{
  "norm": "rmsnorm",
  "parallel_block": true,
  "init": "trunc",
  "init_std_o": 0.00879,
  "beta1": 0.9,
  "lr_head": 0.00839,
  "warmup_steps": 200,
  "batch_tokens": 65536,
  "train_tokens": 354600000
}
MLP neurons of a small language model. Each row is named by its layer, matrix (gate and up: input weights) and neuron, and shows model dimensions 16-111. Each number is 128 + 32 x the weight over its row's rms, rounded and kept within 0 to 255. Numbers have three digits each. A neuron's up and down rows have the sign that makes its largest values positive.
A block is one neuron, or neurons of one layer that tend to fire together. After each block is what it responds to, as a language model described it from the Wikipedia text at the highest values.

L8.gate596:126121143133105182138132170136158146126144161099162146114117093088083121111117114194125134144166090154162152239120109074108145106131104123147131040085203113109151148179104126142085161128150172133168079155149123134106050117168138128126115147157201170159163114115161138147130129142130134098
L8.up596:177156175166094119172161096129137101187157159193100122152175118122124114134092146149153149107109130154086154176088099116152083159162163153124112053100158100127077158134109127170146109101118119203120075117151138111130176119130114110178078149118119121080125078210132132084155113133100179195
Description: Closing parentheses ending a short parenthetical aside, such as "(DST)", "(NIRF)", "(uncredited)", "(punches)", mostly in infobox lists and tables.

L8.gate219:125140145137169186071118148089135115195143142180108146142235027076184128119184094108124081105114149126142155148146125137140101097123099095080088158139163114119106089068115128096114096155149134151139142143117087115090088141173123157080167145101182135126118077118088141093097135104139110126
L8.up219:149115124125122117063166149181104123141105104126090129185124045123129139147149116178158147111175123116094139106159134136091120079155174168098154139180047137105175116102150133145076080174130048116149122135114161088102133090142227117125104128126144146217126139138100099088115140150160134137
Description: Fires on the second newline of a blank line ending a paragraph, before a new section heading (==) or paragraph, and sometimes on sentence-final periods.

L8.gate560:150144114122118107146105093128169114128100144149107093146117150114106075199086215131135162120170158174136110122087119133092158136067117155155036092134104099138144160114090122102137130162142113177145151116095093174087106077098149124113125142099093122136131156156077129090155114182169127150
L8.up560:124124106127099124135135043109133124043131107154172113125109153149163152200138106130141102078105117106120112098109127154070165124098086162088147157138120157105154194117103173091117157144141187153135076107123051160081094122097134202153200124128192149120156158115180106100125177123124129141
Description: The last digit of four-digit years split as "184"+"9", in date ranges, lists, filmographies and parentheses, such as (1849–1902), 2019:, (2012).

L7.gate154:157077150123148075082097131116161097129113085129134133121102102086077179149181064161152117118066133138164181134144192069148145137137130120158105102148103133175130108087098149166157107087136090181093153142177124098147111111158120037135108058132167162073093104153150119190153099109164116093
L7.up154:104093130153116128146153169108154016188085105085153149115099085115167122125085133135095145102134125136169122132144108110178149161112145123092051100118148117111199179109158173095132137129188176120091063105150156138175115137154168056157116198124158155134149128130119118134159156097122141191
L7.gate355:136112105127143089066163122119088107181085116154104121119105137172120129159102106090084159124170157108136104138120141103144156092143090158163119123184160139163128074177091163138140066145097134113124126084090114121122112049112090097150132148125081110111158064199211180076099123117140150140
L7.up355:145121127136147153111152107102128126145039092088177106136103127096101109141099090112125152089087121188158128131077119104146214108145150152104164105077120148128111086127134141151108096110097070102127132124155183182133183087103178113084098143110130109095127122130120141064109144073113123075
L7.gate385:183097093052216126079180150107159122112138109175045111132092084074093144169139100148161089098113123148179156125125113059122120124121162106157099117097114179170067134070056167151110120130142168155140122162139053117161139136110208126125160131119116195132147100107145145161108100143107140145
L7.up385:143147114160148177121116131136131128100118187130096161139148091190116107171159134135105165111117157123124172141127138122152186161101128138123141099076127184072125164073087200139153067094099097169132131134133123096098139151138123113173168133075138126140076054142146165115071112099116137089
L7.gate402:091129081169116106091201146089088160184099194109127157110107086115140137116129142202142142131127099098080125120096162120101170140165187098138075105207087058172089072176145145179067147132153195110117087103108135104072083095129128146127179132154168132110100140137117178122108089143132110133
L7.up402:154107159133138134147161058158150078127133179075095113199159081096146020109131108124194147128112176110111139152088187077136120128167153145129126106134115120139116139121135111108115097123151106112099096099141182077099144078104099116112122118082099155105099120144084134111098175112109144094
L7.gate521:110129038126101094120143096167151142191053162178103122148165090067097178127170085170151152079123123075083099083127110124086149083104135080176132086154159107149079129141135071166169046151151174117154118149093133148150095089119167147131115142097121161152119167191071112115111140117081124127
L7.up521:138144148152092143144100110231107092140136093112061136142152123138125113151184095122114179087108135132083137062088156095130182124114115122129154131119154149119112118175156098101169155074117084114086105151132110132082142153143154086153162098118147147088115086096100155131111110117117151105
L7.gate547:123121168148115152187065098165061130130059137103126177175167054086093118140062127148137153070095113097133101209165147118134078092105129149104114081087158133114176136119088125078144098099073108198159147177128134132143110150107162072120115121108174124135110119175186129166150155140117125144
L7.up547:094163106187122124137113147127154150130119148161130146128098125104116106149108180139092067117152091052147102152129209122157126101182126114125126075149063159071150134144102145096156125157135063136120160121123085095086135159115097113115187146083130129146177153129128175123108089130133181107
L7.gate657:184087122139088143127100112153079117126088124176093125138109175107169113134133104052113105132131150163095087120112142201147137069123139159168117153114143071180097173179175124127105125145130097194106125166151095216099138120090104123144101117086189131116154203087142140123062141095141150126
L7.up657:143160146093151069147204141144160101115107128194126179078167116170148160122133095112165056196166197149100141136119144090118159153175132201100149143159142120127122127096165102124149125135125151154124083158112190158089115212089112118142139142116088113078077097157126097108109158133149168080
L7.gate662:144114175111166100140156115125114060123097132137127125126094142181094154135081166178102138081184127116078160145144142165129191181188182129062114112108142168136169139116163123175103157092118125137153094144155155214132182125127167141115147109110134154115150144088193154207179111142141148135
L7.up662:119138113089045125077096076129135107103131194130128135134127128147149204146129108179125083124173148119078124149172053114151158124122121137091092134150112119076146132140184119116167121114136180104051155108090152117156188141136196153112113053105158163116142103175169112181086108156128166143
Description: Closing parenthesis that ends a parenthetical such as a translation, date, disambiguator or country code, e.g. (born 1967), (California), (AUS).

L3.gate193:150186182133119122094181163079135095131122157152117210170137061101155148101120126064115150043117165121114150070134143118091163161142229135098160143139164087105129112126156161134148195108144095126168141139087104184186150166158176132126137091107160109169089155104141129127100175130077166157
L3.up193:115112150194168119123093112116141086142126109128105153121149104128086098134144113104122230113126161114132150116103131097147175130076135120149179111164162085110126096125139173178124116121115160094099172133155135156141146134137133096147145154143134072203179223109137128067118139118090137109
L3.gate232:104096156167175155157099107114137091144102091096085148098140110058135121101123161096155145127124134124091135090111102080060153152151160119116132153046100091098093162118158128091135085101130147164114123132153134106145031135128124200110205107128132131179090116092112176145086105184148171132
L3.up232:134080138146121082172170114112099115152159129103079170108165080132093193117116097105084115134152146174151159154130128107088093144176138167104133174095138093124102127097060110133100094108091110156066155096094157099168152088123050132181118173114130099200093092093143155152101110175116147052
L3.gate240:130123153180153081155156145123153160091146123148109142151069143110102195132137068159140159099118154146114150109096098186151040129077150128126110077111115145132139128154095118061152136160139099155106128117123091108226136085138179112119121118153157139153127072122094181151157161112100150131
L3.up240:123117156165133103153124165118082127140112109185155164131127115094184161115083105118142168119089129140107135114128154119161118149096101091110058107141167192132059100130093064107137120089110104158153124110110042099221116088114130110181178118133121125127131101129129122161138139076141127128
L3.gate437:127122096155140148073089127120171114107137197098062196137158121124126083152090127067094093089100144120115089116178118103111105128152118148082105163138104156135079134121044153112118145153132107105129146179136118117129106125158100131180167142158128163170134100081109103145049051143156105117
L3.up437:099146063131159153131036124136112187130171154125165171088182201158125099114086110070142092134102119099172150123181103042100075087151116124179100133164079107121084137072109130118152165117112125132161085157172159071190102132129143078152158199124132090140118112080127134156091095184109106132
L3.gate488:059138136177076101171118092155135127133137160114135114115152148112073166178119130120101144113204122161135157170104107103115094132130132098154075086104105078072153114077171229114071154145157162154154109156161195121118181083159156095129126196092150126187131094110163160164118080146144124128
L3.up488:108189133166092137128116113151041110170134166073170077137151122130103114147132133104074113174086151160158106143121081149143096154161154110134094168122129098085143095071127146115131172095115157172169109156158113127128186117150177136121148096087170138133075074146081153170158127143095137074
L3.gate497:172151169138151082110121173154162167145125066167137115132105195089167132143137133195084169150128163170140072139140137128109130091195112140121093197176149102091068136186133103175077121119192143127125191152052109126127090184147105105050124144112132187152144163127088114136096108122139148158
L3.up497:151177139097151134112095083113129145139139111145136126101137106192161105079073100150161088067033121144097201154126111132123162131189169089115128102130144104133168186161172149088065125136102097170152138159133123202121127099163197170118076128081145165069126149157115093108131136125149095113
L3.gate552:119080124086069191113187064066131097150155122140149126084139157148076161170142158082156143146128154174111187136137150086092124090094180138162117139113101092119141085088077154066132147152097109115157175139130190153167146079161146092176067180117147176181157096178129064164162155158150170115
L3.up552:074077120096126150128152085066138073157159109140140131108181190147072108165081136100120093143195152113065206157114148075133136119150158125165114139111151069142108129110062173128163159112096090125142164061180175132145115087191113133152079129088141149214129098140124119171171091140153149135
L3.gate699:141208169133062147163110182101097125135132077166148131217120118071118121074081134153076115135184110151162150102113092139115093114129092121132140139102129099158182092116110124113157139180143136152162171121084114111155199142108141083130141133093175107152156143164137149155091150184060101122
L3.up699:120158193127101096151151163141115047133102086122145116171156122144181091123083132131092143121156100182119180113127119070129180075133116094132183158158099107139121124109094098140118127092169143160127120135165175132088079178215116099170102165126104066101140148076134150123061101138095154119
Description: Single-letter pieces inside oddly split words, such as the u in A-u-thority, J-u-ly, E-u-ropean, and closing parentheses ending asides before a period or line break.

L7.gate13:101122140122103123105132171136142172138160087122079116134125167109149168064080117091096137088073105123110125116108093112147042074104074125118170163117134168100104122148059119116202102069104144177136082162086139142120104139095130139103175089125140117124169100149131144106122137138071207119
L7.up13:076154132084116097119103149070087219100148100167155119134146163095123146121137118107159145121070077118120155125121141116119125165134106103141137125077140074120088163149076075100087100154060102150169128105121171150118207148185169131128157103175141069123124069105105103107115082066097179080
L7.gate40:100156093116065127130108171122134116160157115141155135174136184111087128118153104070133124103115130105132135139138182105156103101156148177144158100160163136118120126122138151159120138092126145138146060103119130115180111145105113126099140084109135131082111140093115200107135140078104150116
L7.up40:129143184131142190095113107109134203088179151135049168142128132118137135105116089084112158146136111082115106160117146099063166125110137160120164089128132112071139160108173083170121179166083153102149204131127116135168101167114196134128101101119155110101125133185157169139148158123118210095
L7.gate118:097120143124138178108091123181144189135166132175125140128108095108177149079097155102173180178144120129101151107155123124122129118158145165212156086099080165152172049156084146156097112163116180106087094103079153080168124136153158116165113209106128121084081101156106173147102122147142087153
L7.up118:084121140128134197157139134153133180117187130158138104101084126136139048089168140097118166102136115128127144190152100174117119152131091092114159127095160137139132086083104222149117065135083118077135095100107155090169152136127128161183089146071095112122183098184069120188113088134128130149
L7.gate481:171144167101084192062153162134162041185100100219100136132099088177133187131094089120143112127100141108140154187152171150144123127099099162102153167092103107129076127120158134076103124128102086089140150109079128165069168177146071116123134108143127141116114119111104091130143157141109101172
L7.up481:130111128209159132191094107171111148111186087105152140140124192137119154150078149135176107130063134130147072113164133139123173190142119155088155051128087112129136130156128154097170172175113115136118151104141119168132175121096133080154110085162179093047099108092113110139089163102102139117
L7.gate485:095159105133113161145170158184117138112124118137119107160116129146170181122110119144135097134150112144119137143162176084097052113131116131054109139174170134161139083140121132108092145178105073091118195110096169071169140104118110129084103159141136137177097179137127147155105153112150093106
L7.up485:159143095085118118158150172149121130124123085133109212107132163122103090133120182095142106161194157126192124111163197126101117147119106160109131104174134097122111126166159120121125126163058134196068175055074124128182060080113099102143116090138098166157117146135117116141084131108181162111
L7.gate519:074180142172190153164098122119200141085194158130131146139124169135198120144148143103090145123121141063057114110134160125106075094097137109069186166143173135156114162168147099154126142146052140131093169128150135126119146148142121130139133131135132116168091083141134163204126143036118140134
L7.up519:098139116135173124164149173115130157113151129117173085121107134149169160130131143166103130113077123090147121075108197156152084088138132129098169093160051119099161154107148166173088116090165103197170123138177058140103118091112155110124106147102164142152129189126109144131141122109161129133
L7.gate536:113145157131133119133166090107170079104178157150126141185153123098128149128100161122130143105109152088084154103102151118149167147093088169117166073089143136111108065091128086105121065088092156102160076197184153129058135114138093167095163163143165086095123150116125123125131102123149117127
L7.up536:078130144121081094158110145108116124171148125194110077173113117106176179089131135149128171137117089072104153145053107110135135165087129142117133198173108120108113132156132040118181116120169116118156105165135132170174142149161155174170177096112086108143098226107096142098142106151148108070
L7.gate639:106113166042126088098148102136131116110111187180103085134125137121126125092144116171114127152116138076142079125115141093196073126140139081117120164126192173124100138083187082111070175111131094135085115103162051126123121116132142145091155186144115144135126092140121120113115163076134163125
L7.up639:191154147207147076147106100100080094136141091149125113163122104124122108155125137069200166165116113172104192127107173152221101133120165140134090133138158098108099087117058117084188095143132138107126085111085119150092113138052184183109181128145128079141134074073104130149222132137132127130
Description: The leading or middle digits of four-digit years, typically after a month name or day in dates and in table cells, such as 198 in 1989 or 7 in 1970.